config = dict(
    n_layer=12,
    tie_embeddings=False,
    lr_mult_o=1.5,
    dataset='wikipedia_en',
)
MLP neurons of a small language model. Each row is named by its layer, matrix (gate and up: input weights) and neuron, and shows model dimensions 0-223. Each number is 128 + 32 x the weight over its row's rms, rounded and kept within 0 to 255. Numbers have three digits each. A neuron's up and down rows have the sign that makes its largest values positive.
Before each neuron's rows, "fires after" lists the tokens most often just before its 100 highest values on Wikipedia text that the model never trained on.

fires after: "|---|---|---|---", " con", " h", "\n", " Con", "am"
L9.gate147:082154084183159090145144135109127112130100146159170172087099058137156115061140087152176081116147145102100123107088163133146117140151066141085112142171182168083161143095131103120157101092186141091131151149109132166121080130118080151138192108158174114106102147131202093110120055196153101193190094191112149108154108165118069108129128101137084081182153101167113164179082139117103102096117093138105117102120121178143152121163157091118117169191097114080096137123158113088171136122110170129090134111151123069207128117106122132124162177087122129142159101066148105151153131098173119123117143152189105104101106147069089113104104119115084144154115114175131182086133109132120145123072
L9.up147:152120170116129111145138137084107182110138141099124121126160168156169140134111128143040125109110172115108132087117176149162133088129140115092119099179141159125131146194160073044154164159150131135163143080087107110156143083180074144143136166110122149102162082076120166181111119147179166119143214111120124130105193155132128164093098143113158127110066104149133104093146188074123132096138084145093083140179125168077177103122186106166144115080042135151086108106133080160105130153119111095131128175143129130180132201173166146165099113133126096117161110149103093097106084093153083125153099101099107092146106140070147120144120124093125188121161223126086100148081080112088131123129

fires after: " ", " is", "\n\n", ",", " was"
L6.gate730:105118122081184164149110138133164175080086108109135161067099112104076094183112117123129116140141135113109094103123135104070052135162077162137140030210127167124119160095121163143134127070074162135149097137109147188130036143130145122136107195132132138130092133186133110081116117123155112080135107096149095120119182139124144159145124114149144160172090102122106096180113108105130105135096102098100091131068153146151087153080146137097181158097074122141143167093191165126120115129114109091132183141106096107123140177129074171140185151098067066094159146089039114136124135135038096133080132149102156159099160139126104171120117142141165111080162141096125154098143140165155145108112
L6.up730:152183120131160126159100084124166135078119140086151069122096128160152142126100126117127111059123133133118099115148184076083144117100086166158137160129161128168099145157143047148112150174049169091158107173088143137056150160097149129103123133143118120113125144166079177092137148129118139098136096078161117120112103112084147066191070121137124116155104141113033128226160112113128128136127079129091123149064123148182071140161155146093180134137106113121119197109153138115125149125170161125116108152179120170071158177118084185071152181107144121098177143116138210162114124132085155142103063141072102167156144146086093085093130142141120118124129129136135164146143128096158092117174

fires after: ".", "\n\n"
L6.gate641:098130179113125164155133111209075155170166125147129155145084101146191140066112127087146107145147093128180146107106111114177162140110108119160124080113095143135165157140084157198159190138090152088152163081116170088143113089204114085164140192108145091094169158153138116132149141183107156146126129164125097147125119131145140136142161123148143206180078098157076129118130143122100107127099120144129159173155134146179103151171126176155125112066196153135151076068134103103102063144161113120136101148142144055106104102128108146204180130059145097155086091137081114159146129131130135156180158132158065191165100121111099107155181142090095150176162096122127116121099145141065142112135
L6.up641:103122127140144107122100141118120157139066117102100138092078167010129081085114120106104121149103136152124120077141127077141130173156125142146136125167142151152139101193134119140158069088148136167075179177140135119133081128124108112167142122092165088119111128120091139142153091109168168126056144104191077084184153163164173120135095139097089164160081045110072112158177143124136104097132107130097116156168138102168115103126162124180114119099056133085145188079163095142130069119086133109120165099128105157147093136136134175115119143129071107102132146118113194139153189127145151134136143130087115128100155153137151052202125101186145121086140167229129082112141121120112099172101

fires after: "2", "9", "97", "8", "87"
L8.gate674:135079127146125112147083212152144096112127133111170091129101115131141089151173130120140180088174130147140170140160222146136107108152113113123189165108137150127143054124150101161158100100096088184085112058096139186128087094139132110135101114113206149127131073119134115126162171098128106105147118161125141159137133151088124119125144104128148097073126095126122067091190081127162069122186141093140137098083135159096153132186121137162145128142141149153159119150122191086184149050166179162136121138056070098101161115113064123093114141173102089113102139166145121104178136159156114100117114129115145099112192180145145100079136135090204188116154175152105136104130136169064095137126
L8.up674:116127178114141116101105092084171138126183150192159155101074105168120153185095128089134162149164174096141109111098178157077112116118052134151160195186136093072084106141123127142113171161170157160164081091094097125139183109147084131117139177120140061136194096101078113128137146167097165082137161094138137130156108143095105096153109134132114152187055132143054125162072111136167067124111143176160137146128123145172153151119087222153127196144137130090138074178111178129133111091108109152146077158140183112137072155139137108193096085144144141174143113097105116141134115112072128134117134137079136118102147109144159172106108121154131155147160085141136154148131120101132096105052

fires after: ",", " as", " cons", " is", " was", "),"
L5.gate90:114131107120103127135108101120165162165139085084180142135052108161197144138064124154117088159116114076154207127062081053088118129104112145104104121091128137084140169213139123161152153113039193065140121110116147130179138116202033135163168114139101124098111132092092131156141137177122149098088145134152086151111133153153173104128117086156135112099112114163057136137041220103102118135131113150141053123113168121070114131098139161150071104081077123150166131171151128109157162133169103119081163093134114107128068142145107134145124161115122107167135149120136147094105151099150132095102165162116113128159128139099134108161127136120061134161116125161118125137137180095159130129135
L5.up90:162112092175144163211133160139164140138050090182137126136160169105104137126091152074123120160135111151139110142106138125104141098092065112081111143134128144152180149102156145108157095117138094097133101126148152145129095139157171125125093114133155148140100112178134128162139111100121078073067087124117166065164123110205148084154151145111182081124095106117122140151078091115111141111119103105139173143203136086097053133125119115153126162133122100142132162131068075104113128101165158146116117099134144159142110124130166126084101132155074183072146242149119119143073165151091145073162165162136131167142119123083111131135133127147104186230096147209120159163070157141103146065142

fires after: ",", " H", " p"
L4.gate37:158127184144116119155121150093155203100128185098144135110117090166154205104104086035095155093103109115165116141126076164167123095128120160078124100064118188146089101120149143155102168123080117122106099110057136161135052137116105173136155134135108106099155070181095136115098129110116139163184170117113100119131126167174087104117097086121167134169143159129145147126146176142142159139160130195128116118118092138064055105066125143095110165119111156145110196116093168099144104150103176131087116143198124162124197089158163080117155128144091077136082135116095141116141136086192115163186098109089076160159088098188138069102129124129146138138076140117126115130130148090117133140093
L4.up37:184137167112195130171208138100118113112103090146132098060125110121095171133095154126111085132155134186124086130093133050164098065114133155107114128178077120142126100150112146160164164163082118114151130123127131153103111097176103179084127104087155168128137120159110200109104161148120083111138154174143133167160151070093105083087102133112135154153121157105140135156096147094111098116159064116209198095170168172097090050155123101174079201079167152171126110161115131121155182140182153127122139140138123152133126149107173150133112102116109145083145140103096180121129123147167112152121131131111189140120133137105099154089082127057112185097052162137103171156157114146168152127171

fires after: " |", "A", ".", " N", "om", " v"
L4.gate183:096094166133153080128115171144166144151152122125187100106112091152118176085141197095143137069124175140117149121137145119163166124088167115122132138137117183139094141191144124141131131109147104157174166098087126124117099216173100139115110123172070133129144104132151150137089132178138165143118172121138137092129156148139118168138083129118107215170151123103118121166066169158194155090089164054117105139130146090152106152105144120079130136146181088122097154044146079190126107176081152142112118155190165133098129066123178085139119161107131089115151117116148112116085020193080190117131136161121143123131108120112128141071138103124167139092186173078122130165145115117148112159069
L4.up183:087122097160120118146141094151165106089177173087120099107159059085078208169100117113185113080152170101088152069106121112138146149176073156187116141085153118153108127169147134148110134123120103125176190146114122141145142145178107116174071150106085190058132113100148136174103089174147108129132165107171104163157142088188119124128135079164141130161146122058141126102107100212127159128130159088171105129123188101091192054119153049152171153095151117125158165095142092120119099148113170113204140120156145164122114163090117127142137125123088157136223163100188128178136115150071120149126139124144129109147132102107114105117146105092173136155156146089111164160148131106137106103144

fires after: "\n\n", "\n", "th", "A", " H", " Total"
L4.gate135:092164158163110164129120102125129116075154138121072098131129120159130079113082130116077130116132123083148150138106114159137139112099145119089122134190091098112063186108153120111108115118094092103152110097145170166089136184134147130157159145106076104093139092181142118077138142117142073123125128143216136125185142120043122143104129166107070131154153201172151088081191088158179117162190153133111135085131110141105103096127085089099179163105101142120112153085148100102092073109176079202122141119118148105183168110148121156120113139156156139149101175100121164151112142102144128140143144151148117206139152082126134132080192137161155159052137137064039144180133104167124093158083
L4.up135:070124098109114187116124151140089142152125116079118129123148127142166117147090136133091121109100099151176119114166125152152160140068119179160101124097074127111169155097099091148103117174185067112153148169099109112151163143086092101140113098132155092038110142132166041168126141109156191123077125058165086109082119169160151108138129139164081147125118116147150122142168126119084147120123095100114095090117165109178143153138184115167157197167163112186104125144144126153143138115140127147076086112096162054125114130135108199131126193130123092154113156102125163132119056074041150103126054117124091070152132154158167137104166106105140144052151164111136150142114109198159117142084

fires after: " w", "her", "ther", "es", "2"
L4.gate70:154127134040161129059142156110130079135085141140130146127149055155172118143104097132129130121157113142141074153096032172198109123107126112202141199122130080140141140129082064190116146174097148138167171124121099118125090064129127120139094126203137116189073141123131155158138105152180184148190134153140148134075096160081135142142150147181141144137099163155189118110109073126136102072208136138104076148129147128161107107175072188154063168126180133143147135137127137166124147166115113134137102122160111116096141139158101130162197106086122116149105145095133117074090078125125097146135135176111105170101158117094067096146147154121126166123078139091152165144092117117119156142126
L4.up70:125095128091125134151140072058156048118107139151160127120134132177135094161119147185096177123072061120112098128177154111122148158150128086182051172162166106160129124086152125119182132131120114138114135125118107209110134136178205174106118153096117118090115174113083126140071132119048119123112095123111172095105004185099149091118118122128191105155096157079118127126127109142163075131112126095127162142114146064180144190079153126096132150122128101103116103119112132118107114162141145147091145140119143122134117120137160077156155140081055153142147140066112096104110190107161171090140122061135139173083134124098163107089110167116162154086093154069131142165123151123150121133095

fires after: " S", " C", "0", "ol", " H"
L6.gate172:134146108108141171085150131173138135133172078159159166131169156209116165160125150134113166163129101093159182084116134109113133135112150113105113147128148136147100165181101116183134116108109127092099180076127156081122123117142152149080115108087085105091080140069161164128135137145126143091140119121155082078102126219152111102183107091116153110061141050158099146174116151120067191150138113138121126091204132086123091143107044188097105154072215095130136147130104118137143085145147135118156147098172092162112124089135140141166187110167142123111137153169150105183137126112105161149167151095147094152197114175147075148159116160141171078134209137115151147140092113181137125124084
L6.up172:143154082081177104185133159136179158155117151163078113151199085119097163142149174110107098119136084166129176142088144110150089108116137103101144130151108099225166144116160163074141123131093065107121157119146126112132086146133063152106089118149123113156154160105112197191150107115148142120082119100102124163143162077159179192190101133146145187137150120140129134192120075110120157063134118163166170116169043134118137105139107100166137122118148108105119122155082153140148124116134163162167117106124177117115168080059137156145105173101120165118106077095083109099171181159159092136099113107101112078189150118154166131054079151086063161101113133119106138151112174158133166137104

fires after: "\n\n", " \"", " ar", "\n", " D", " Al"
L4.gate813:170164142116172144125150119084168103118177193194075123097146119133142124100119135167116129162110091122098128153135116182139162176185098150122119114195100078126123132109158180136110096168105135091138163170148152144168164138173126148136164130150119112062112139166129132163153170157169147140168104072171087123128179129098114114144137119145080161232151132196132127088104123092108153151127155082068098159149091195124132140147123110158176160106109083144144120106136091173152145084142088095162130104112149142179127159170048097093132174121153148148107140142179117135172106140069112140121096134162141116093153097164124167081150167069177058166068085121139129150123189143134061151176
L4.up813:103104127139094163160139112148059149112137089095109074103087135144163102104039046123130120170087130142145118128106114112094092124127144086073087155167086154093131080164095143141110093082175099128086215129146174146113179151126096136153105125120158167097097109137147144089160129140115072137141153134131097119153136154149132136127163131079127110107147114138183082142084181215147121144129168153073102089140127083157118051053138195126142176083116150151132144154155149147120098137116107143144141158095164136180129078174113115062157127128137125096103149103175168105135160126045116084099148100084167114082098170107161119121160104108081128164095151118157180087133122145044118164114

fires after: " (", "\n", " \"", "\n\n", "-", "\""
L6.gate218:043178102136120138209144114153141076112135131092176135137117148176130138107132154130120119218127127129099114116150164126151188130099120143095138144119140138161152092118135183109094081079109137150102193167118086115107078147118136138127134109131131094123134111131146097085111149154113137110146160151139159121074136041157074126152107161133172151157146063031145101130074138120153135089116160174156115176138133088131135082112084179139058103122145162107075099133161097111110049088132106136152136120057115134107130145061160186166177182104125120136100121173127172107062124116108049087147159168189117124125125134120102116095160184110095169075123122140126122167116114133205114150141
L6.up218:139077129123134111168144157116146078164130132179180125116072064118167081119116145094126136132123149051145113179162138092134127145121173126128100161055099183106124117151083142127148107138163091114095065096157124100106129135128121103112159098130112163126158084096092069084135176143134114126115134102146141097140115064088110102154068116176105037109163086109115156168168177126162116135197106100191110081136135167093048207095140194163101173198145141154148146115112141086106124135159151094141188154175107122088114127088141139094119104097145109126139110100111100129096093128041116077113153106165127107131145119152123105099095102113144113208148196078082148147146125102106117100122

fires after: "\n", "es", " on", "ther"
L8.gate646:149149123093151127096153111147102080146148119132172100117136096094165153088107156138140101163107141159135111195124100112126060138159111154105162162142115138150128122123155111184140108082082137153092182150161107167151140157156191076160064097176164125145209143122127086162146111173116142141110164128141150065141091140123161143076111134162151135133112119094164211099106120111167155161136111075117124124108127072120101179120158175095178180192128145174158123089125114122195159165090097095151095066121108124086163112105129149104158176157122063130143151031065108172170111149140145128119199102074106160115146108073132097108114079167113176169177138099097161113128161165141136071133
L8.up646:152137136072130154092168130168125152108063143167139128114091189120106143174121143068106103160126156172079138161168081137152150176109172142140061128173154154090130121238134058114149114212134152097139151090108093124098127102107107064108098138130135130080154139116160194155124119122055117117105087072083158014071121155145121090132130148134160121120130075139092131113125164134135167096134126124183093159133155088103104123134114132135097144122186148084087108103062127176126095134098109112182089117124112137116147144123137116138101164167149088153169125122159073099134096114136055136109155083119137178153083143131149100136083132154146166122154166101125175140079137111114159196094

fires after: " gu", " se", " N", " w", " k", "E"
L5.gate823:117183184101200130102132143140070056076151135186164171128120119201130108153093082156115059126137132123142125133117108115128092097181139156154093196143128106089177104217133160170151122129077129117112105119150071103141104142132118093135103088131102107158148065150135162058102079085117141132134153144100172062145069157119118084118060067147063075119094146106134121121151135143096123133156108097129154177117084123168128098154148122094047126104159091111106119100136127152146124144138108120113090166174118130164116111175122145086133128185125130096189161187151099170140171139110102100186092140163133134147159138134131160141148146104079161138125150129147109099092135230157164098148
L5.up823:095138104119101133122150112144095148119154142112105086077168113128160159171118125090166137181110082145129095153120175094157161151098181135092137157068086159140190146182155108142085125050144134170138105143159119096119107135087193182123156152134103080124080078123170124108147146129146163169176167084120054114057108166170120125094143145117122102134115092158086069121087130154151174155148161056125082126103145114150089182084174111115138124151151126072116147132170137186175129145063200161105142153161156172100118129091159128078142128125078131091088097178108120121085094139182078104126164132079113133124118128156048143148121165090122133197131189107120111115085137104146091113096

fires after: " w", " W", "o", " Pe", "W", "ro"
L4.gate564:170102101094095099116079169060125136104162146162079107115135165112111129118143104131116130158107152144125107209198106080175121121080156067143089084107177117108119113120111166172110119148126097141197123127102104140111111107110104111091211165132123141119147090147143129147065134081117096162105114072107142176143150170118147186184161144088100175123132106071087092072130148131081196152170170142152108134096101081165112147136133199122193095117146102116079142133153135185118145186078130086135161116117154170110119124104106145098157101091098066099145142104111112127092141108091120120178108080187141078141064189145165120149155180182122134136101127127087163128179121164078120143101
L4.up564:123142193150180149165115127097138101108176066140062143093132186136159097152123151131120064135093146126152105112131121131131150141197121107102168112114084116120133205131133133141122142095205150073212150152167069113135109112119185120082162123144112116121154145136159161129141145154093084143111132055195215153141164091164128110133086173126145166139138094121160095167095127144134157092110122138147118181133066132130147124111130079143161160111122247114106135109132082161093148103164099118107160140108207096137117115115096104103094133127104132159090146065102077134124096125126078149102174146135108093069123137174112179149168156107183127175081110134184129150121131150127120187172

fires after: " (", "″", "==", "\n\n", " \"", "-"
L8.gate233:087195149122115171150124148074155142118049147156207144088131115138117162140117151138069133131157137122152092138115124107083088153124130138125140137121133123149123119118236185151129125155144123146081122154158138143124139124117126130132141111146135120115199098130146117072118192153118062136151089081132074104064146094110151141171143140156151119123110159139108091139124070082067121136172109074152114092102085125131130148125077135184119220103165122132181121130173103142115128082206094131103185113178079128177134092030121130138126205112157154200149148140137147185148108114071140090149116136125140149129133144111063120159125161077139092085130153064146133126080118159083127117099
L8.up233:146130078180110137108188098150128146178067110130115130140143090192122129123159165069107109101083126125109114110202153145110122145134107180119184145073164141112181080059154160085132182085158161114176147156127115104108135084145162144170156123078134078139122093141112145125138097120156147081180168194124137097074160081168126164117099168091177090136116176150131133091070104094165133109138104152085073093109139133123086188086161128062115149143114143095086207163132109186083089143111106180086141123123140122095167151130111140102139088119097120132101118168167174133137148091129077126071141153117136158102126089043143151149168124124135123132172148098175077171170098123154174103120

fires after: "2", " the", "98", "96", "97"
L5.gate844:114135099146076165166114072177192171126164091134086080146149111163164104129143176097122157156153107125167107115104171107142149115094106076100130170135063122139097178139123117169107148164125129080110123135132164103137159060102084077111088098088104078107090146091148036077107102117163155178069096145210107133123090136085104114135149145152059082089113099075100107107122181111094109105170143115151106151113114127114194091086146049134159143135104117118084093108108162105149158135202167108123153133162114139184100116083122142143172165159109176149107131148072110101119163097107172162125068142166112096161182133159159097118124132146170112131083130105123145139165172147164081118104
L5.up844:081087161064111113152139127133124075152151119115078109124137125180095144106098132107147127120168043175163165099100161146086066148086145098106160179118126096096115215147076149133133142112110063180170120097126122115088133161110176152081135159204154156040132167125103111150133158120117128149119132138146064143117105150133168062115112110174089189099099165157147139144081105079125117181122121158119148111133150181103091143104084144074120151117181124125110140124147158117032064134100150089150096161144139135128110135182159126133092146139125159132119103122113108154103132065088098137144079145068136167147175115187156124134111107150178127143152119094100093074071129129082064156122

fires after: ".", " |", "\""
L6.gate712:168115133088144112133126177127156141144135138138095078067118107123132073093076198124164099159139107171085166095152188105153157157103067143109147172106100138120151151147153151138119101151129134165145159152072171142133135169105147148113119159150128097131135132098094154110111050120105132105078160097100125063166106167091123135095083112102174129210181102129173185127138131112087097081091124134138119116096098124126057139141105131152130159147138075193118111093126113107137090100148133168125168115153150085130200076108119141195159204109137137141149204177112119096163144119129120148111089113099118117105145150163070017151219126079151129190097110159177147099132117142130121114120
L6.up712:078095106113149105120152140157144124109129111114079062094162113152134091105125160129108119171131084131117124081089180116151127155144111090144131175101117167155137200092160102160141103151138125193132154154126080150096150178174131124114108191117134140146171131143130086092087100152108152105114162108116112124134131133096152133152094116140162138143189148147136195148080140137101045093187080168137072158137144133170071089131113128160144134103137103117125118082060156091093119113092097161098111130202145101153084146117113173178103134149073163148163150117163147107165162143090114197180068134135122157111139087150139022109234066126174166112126128174162151093131097168106129086151

fires after: " Ar", " Al", " ar", " R", " Par"
L4.gate444:063111109073162119082046091074170107166093211124117074058095140109154141155141159122125087150119127044092085121097149116139120130136095145144135116145086135106122077116171137083133171110090105133139148091117111109170223127161149111102137187114143141060133116193132164156156192108099103171156119084133060132133151144113143111117130107124102087191139108102086122060140134056127126144156132093123113161133101126122103147131132114151171119149187160128101121154126088180141133125130184082150065120160074107066161115140128118146125162131138129125104134079136131112175030060122123157185113100138157118136131117061164125131127140157150107120153120082095156130118174121137089165154
L4.up444:092146134074113081150175113078166156070079151123122134166150048091090090066142071150139121089116115094091162211117185125160167093134112152215143174177131144192155099087156165102126047115091106176153122135167164139100175141124134068128104145140090143145095110204125115118145098137097120154145158126112106107151091142119107093116094095145140192159195182171114100164108133148084196097153118121141117159138112128180132135013114143111130137093131134120121142141140141146091168124134113155125114075128125141126130131140198171114123093111131095174165162137160144148134128090147070140150139102129156125132108065097136115176126128148129074090152144168104127159165091085078138132142

fires after: "\n\n", " \"", "\n", " O", "O"
L4.gate765:091079123134140117153085184123104118106177127130140096140160105088115136129151146126094175120112180121175130109097190185140114164115111156100169079144075104090084086128151143067123094112102168123129121141101127137092131099138123130092147221139138091152133107073222110092090163172135097158163171081098133082107110053124173187130142164138108101128150146087101161093125172134110076139170159103090083143120157133153102125147127121203095168134123167068105145132133202124102072148160155118118096117180109140151100076109135087122083132148155145118153136136114112193136134130106110129164155183113103157130149151077171112146194082152107115144144044060120143149161190163139138139181
L4.up765:096124104100100129123135128129101124101132147111117101071118094171121120113137206119081096147100148087131192141122088184200059170117077143171105093110177186171109132102110130097148164118118106083153120123146179143107119119149111104108122108185150093091084147104175155162088151056087145110108173101125140104186138142097167092082133110158104150220153080167130141103117149092110146074106143161149145148111134157145120173148143105122095136134090080170172182154153130141125107132073098120168180112114158086105151129079088125137151176134090136072150067118097210142137081176124110101123146116135077139160167123092170109134126085077184130142126179100143134164144202109132148202142

fires after: ",", " Le", "e"
L4.gate225:102100135052090136146107101111146109096132150131129178135136157119107133143180126144142103148120157163146097123114106118183218130099140125127111122115083139111147080154155111042129149115085103119098091189110142101154103161105167102152127089154122155135091170101043086131151136084169131093173146141127054058103164121078101151128125152159105153128169140210133121149140159144102115133116083043112090063123152172152115142077105186145063153083143112153132183106123109137129170111120084144091115082125141168149133192080102116151142221154112118114154174095147129120133014110128152137088159142097115129109114108119092138165175148157133168157182108104132106104111098176136087110141
L4.up225:100130135116180170112087125127141049102153143113131126146169125113177123110151103134083133078145149093044088193075122100136101098052101048137146126104182145215155114122096143149106139132116127088119145172063106072150098112143087140121168114156140131156142145115110156133072084179117159176130131088123126134071113074127146111168107147138213084096156124125192132167118093103103096145085114192132095088133138126162129132114152107150109081119157129094130118150094124151202079139146141108142175188139153119128142105180074128107089114129159165160124130145161112161127119115134050109102152186108151153107182103147099098108086167117101121111124125137169122112052150160067098191151

fires after: " sc", ",", "c", " c", " C"
L6.gate327:192110152062113166116136125155124122098087149096126122155154114074108138137091154098131086123117110106097167175121102113139104136089176131122140084120133140138134064075097153132130116045172133121144089124142129119150094137122081144160119162124103118174133120182103097142120108147172131090078112163130074136108157075164126095151137092157118161078140040170218082164183130143064132109101061164147131089124075171097125128137096126105116109138144098142090151121114157138140100113144147127179168159072116142128082110183166192129130131143075117128087091167136193066123137103113092118115108158096147084078129129151109066126185157158126121134103099134102142080154067062099077216093
L6.up327:089130123140148140140079150134088091098120136112145114144149086096091126110158140131098146155146113087118138115110089087134114088098126147068163064096112143140160172127172085194141134156122156101135155097121087090126089140118109180113163121148071160224135116109168094119055113118176122161182127164099098144179131098159116100143151115170137138120139098122110160132090099162148153121108111179160074152144137148107138104156157119124128089077205074072122161112214113114134047126130128171149151183053132138122143128130174150137127159121086148093134143179163148090127094137171058069140159137106078059099122115050129106091154121145109130163091148096090108115159047179134075107144

fires after: " \"", " (", "\"", " |"
L8.gate476:118169088113112094114108145084091133133172112175198124106131127182139159137070111119151155180094104112101157165159142069139109110070069097126160100115179120122203115122124170176150101123088134114110155109142160086076114128157157115116097165117129121159118113109155091106136168195111173141144100095089111112063166187158147121140149145101146138156133094111156039119079165106117117090179144070080137120094144132112198107034152191145091110145136150161135105144102131118156115095125081178148091113139154083109082122098142099123107047111112135126155126162129140115127116136141119123161159064088157085068140093076141146087124145174127158113080080102157158110113169067132076072104
L8.up476:172123147128122173147118112098087139151073158193144086162164118115132047094118121140145099148151168100168131108185161140138125163130084113126142150136169061205127153083079160160137136140119124139132098177181125123103090142108148111098116106198129120141091174169171120086103119160129141141124155124113096123129130044135113131148095120111143139114160057111153177088113166170163105145110161140102111075159128109166137179116120105176143162158183112085154098089112050126131120116057157109150166092087107141112094097091185123133133119165134093167136157114134139103141193141141153046139167063116077100144143152089045125145174135073149083117136088058172122122085133094153106152085

fires after: "\n\n", "\n"
L8.gate225:154191119093103142104143075127180137089088107123152155084135089064121107164105124059124137052047148125146115109082148109134158175105114112142097135181111130128164164151154081178114147139097149088112116125111079136134134117142134113099141111095160107128129199147148098132138065146161096166105144148072130093099128179149125106134070149140172057148123115126091182104103157083138105130083111160123186162122153121131133166132094104094179104148148121121135093117201139162120116157173153100104130144125115089124127127100105205228119143096142105123150130090083133125151110111089091115199140141078162118135107135065098160179160131198113129086199160176105211117127191127147154102127
L8.up225:113149090156165164136115121095134099133151112129187135148161146084184103128102091143074080145114156163122131117160152128131178108168047110148148097139146128175146119139149177132080128120124109164125215157131125086119111145161097122151111114115116132126089111156101105144073089119135188091129087143109114144132072115158169136151064114166226094139122131134159144129156124094068082132103151106123126151128080111173165120119169160099127119073137183161189134091099128141146146117140199048179149069102129100145110163171155115180156154153140180061102146107064141101111135143111080175134125121086082158140166101149067118179087149059124118207101155143140097088108155190131131114159

fires after: " v", "R", "s", " V", "ion", "A"
L4.gate175:092135116140150138142157107124145152092188112136137141138139143150174074188195080092115115129196127111140120148084101126105131145116094114120199151136183171144076141041131188164075069105102105145130156135172072142106156205086103173118148178126148113108118132084100113105130100170163131139096085130157147157139132115145095173091111132121122112159120163145096119121162132058176155099106171158122173150093184029131154131126174114118164154150138126129077161095140133173074149109078067140166155177178090158140082120146121083139064157120163097147124153167169136143120087145139095146141091070135046064105147094116116130136138080156130131103130113141164155187124088110133116108147
L4.up175:100117109130111146104146091190124077112114178168179066064160098106166115128092145186160107111168125131108125124131093110181150147135080117097165083111159164120128166150058133096094103115146159182126149154190124180120163162151185128171155198119160094160114143077159162132093090209154107144142085103163079164105121087144105085169129080142113176155096102153147178133052064089129165144097110113106118130158145128108097158170168104134127116118179124136130097150141187112159100129122127095170184137128103150129084152165161097111133131127147168118101166127138139094185097138112072118129040150112106118165069115121189122168136124157208108082128156126150090088112132119122140076124

fires after: " c", " pr", " m", "k", " to", " w"
L8.gate794:145149136141117089138107094129154187135085096167143124108091156137110151097092196160107068137088107167160096085089062148141152077176138159132185137162126155143207126156095125159159103161111166092048081112061099147162200162132140167124132111094093084172120091145141137109120155172161089107082161119077207152080139182113141135155161120146141105141143113144130110137139085051059097165148103108155156111087133110146136136130127101148170104134118141119149122117142106120149122108122088139060114144111089166119149095090147118179134165096157141141060102178099091153142145145106113119114135130162154067103117151103127080110189103083037178124090115128122127132091060129147082105080
L8.up794:166112059151082079141089136143118156121142072132143149151124161130111129137154110148129152129069193160081154087153082130094113090109150081133097113139166136122157159125106111125122165108096114111116129130157098112152100113077064122143129135088107102194140166069161150085071115097097163128088167153140128131113135128090108165146088163084137160172154190152138063078080131132110100145140095093148111111127096118103148184072099140198135115190202123091097156225135133115117086135085146116122131174125141109134132076119196138127109127135169197164073064164184095114081144070091159121138158123142152108181141142058132102115152113163075165128098099165136171139145109116102063111132

fires after: " w", "re", " go", "ak", " str", " m"
L4.gate620:104116177114119159137095156149143151151125113134139128183097131110120183164186135155084106168120083132139110080130179115161107111132140181126107048126127160137168145170145146121130097083156122138206113047123130130141125118116070122073122153162120046136103111119100076151087180122123081153107219118122192114171119125158112154154097178126118228113148130058136101103127140142163152151159112102114115132140129096148074176137094076168115154152063122114114121135129152169118146107088097082174088130083104122094120100112087151152122161185159102128139162181076084133090158087092128151187082147120124105162110116210100142179134187136150122151135181156131077131145158151083117132133
L4.up620:053103080084140092155102136151128118194111048096135108206124152133119103135139097133148109112097148109200120184132144167114108100114087115138183107148127103156140076097056127127152130102119116114058101116139113160132148184101124124059132097074131074131109143082167122127092117097133108127100150133121180105164157121156094124162099127122137152156093144126126120077152162157140136142127191041102175167164126145151154211083153081147153113144132100119200156188146167136120090104101106048141098099152118168132071085145155139100132088105172141152110145178146185113149130064118106134090112107130157126130148169136101161165164087094046157155135129163151156096117140131059101139111

fires after: "im", "om", "iv", "am", "m", "b"
L6.gate208:085123130146104120114140112123141172131101153118056144114127113124145119088190160083167145157126180161174121104120114142110068130145128134087091136133118209121092134130111108173193117121127136120115087072176132124130071134082141133154133097156123129100143159168133102088123086097134191213162137180074113117126121127113124086095114143151107167106189119141162119156107107153118143153158122141167124110133157129198145143144151103128132065108148119143098085147157156107059097060127140138100142084085077125102149082102155092165109111071161075085107146179132149133098150171128208075097132161141163139162181161154094145109107109138185143066132192154135223172150185089099125158189
L6.up208:136131170114117111161138078120127067139122109128090123162123174081094128088075119150127086128099158146139044206117174130144125087108046114102126104046074131138157100126093195178122121067145085146142132138092079053139125097148094108115132177075150192028150155106133169161139111137076144148181075173124112154146106097153107171123134152129111193072144158097104147120126175078147183130135131106121162090160148099174133102138126152125130149148157116119149079156090100125207149148210120133147139147193137111111107139158127165154120151140128154164120140095099183140094115098140080141127106138145179154129113092081158133150144105159143123120121075153174102125131100107155098168084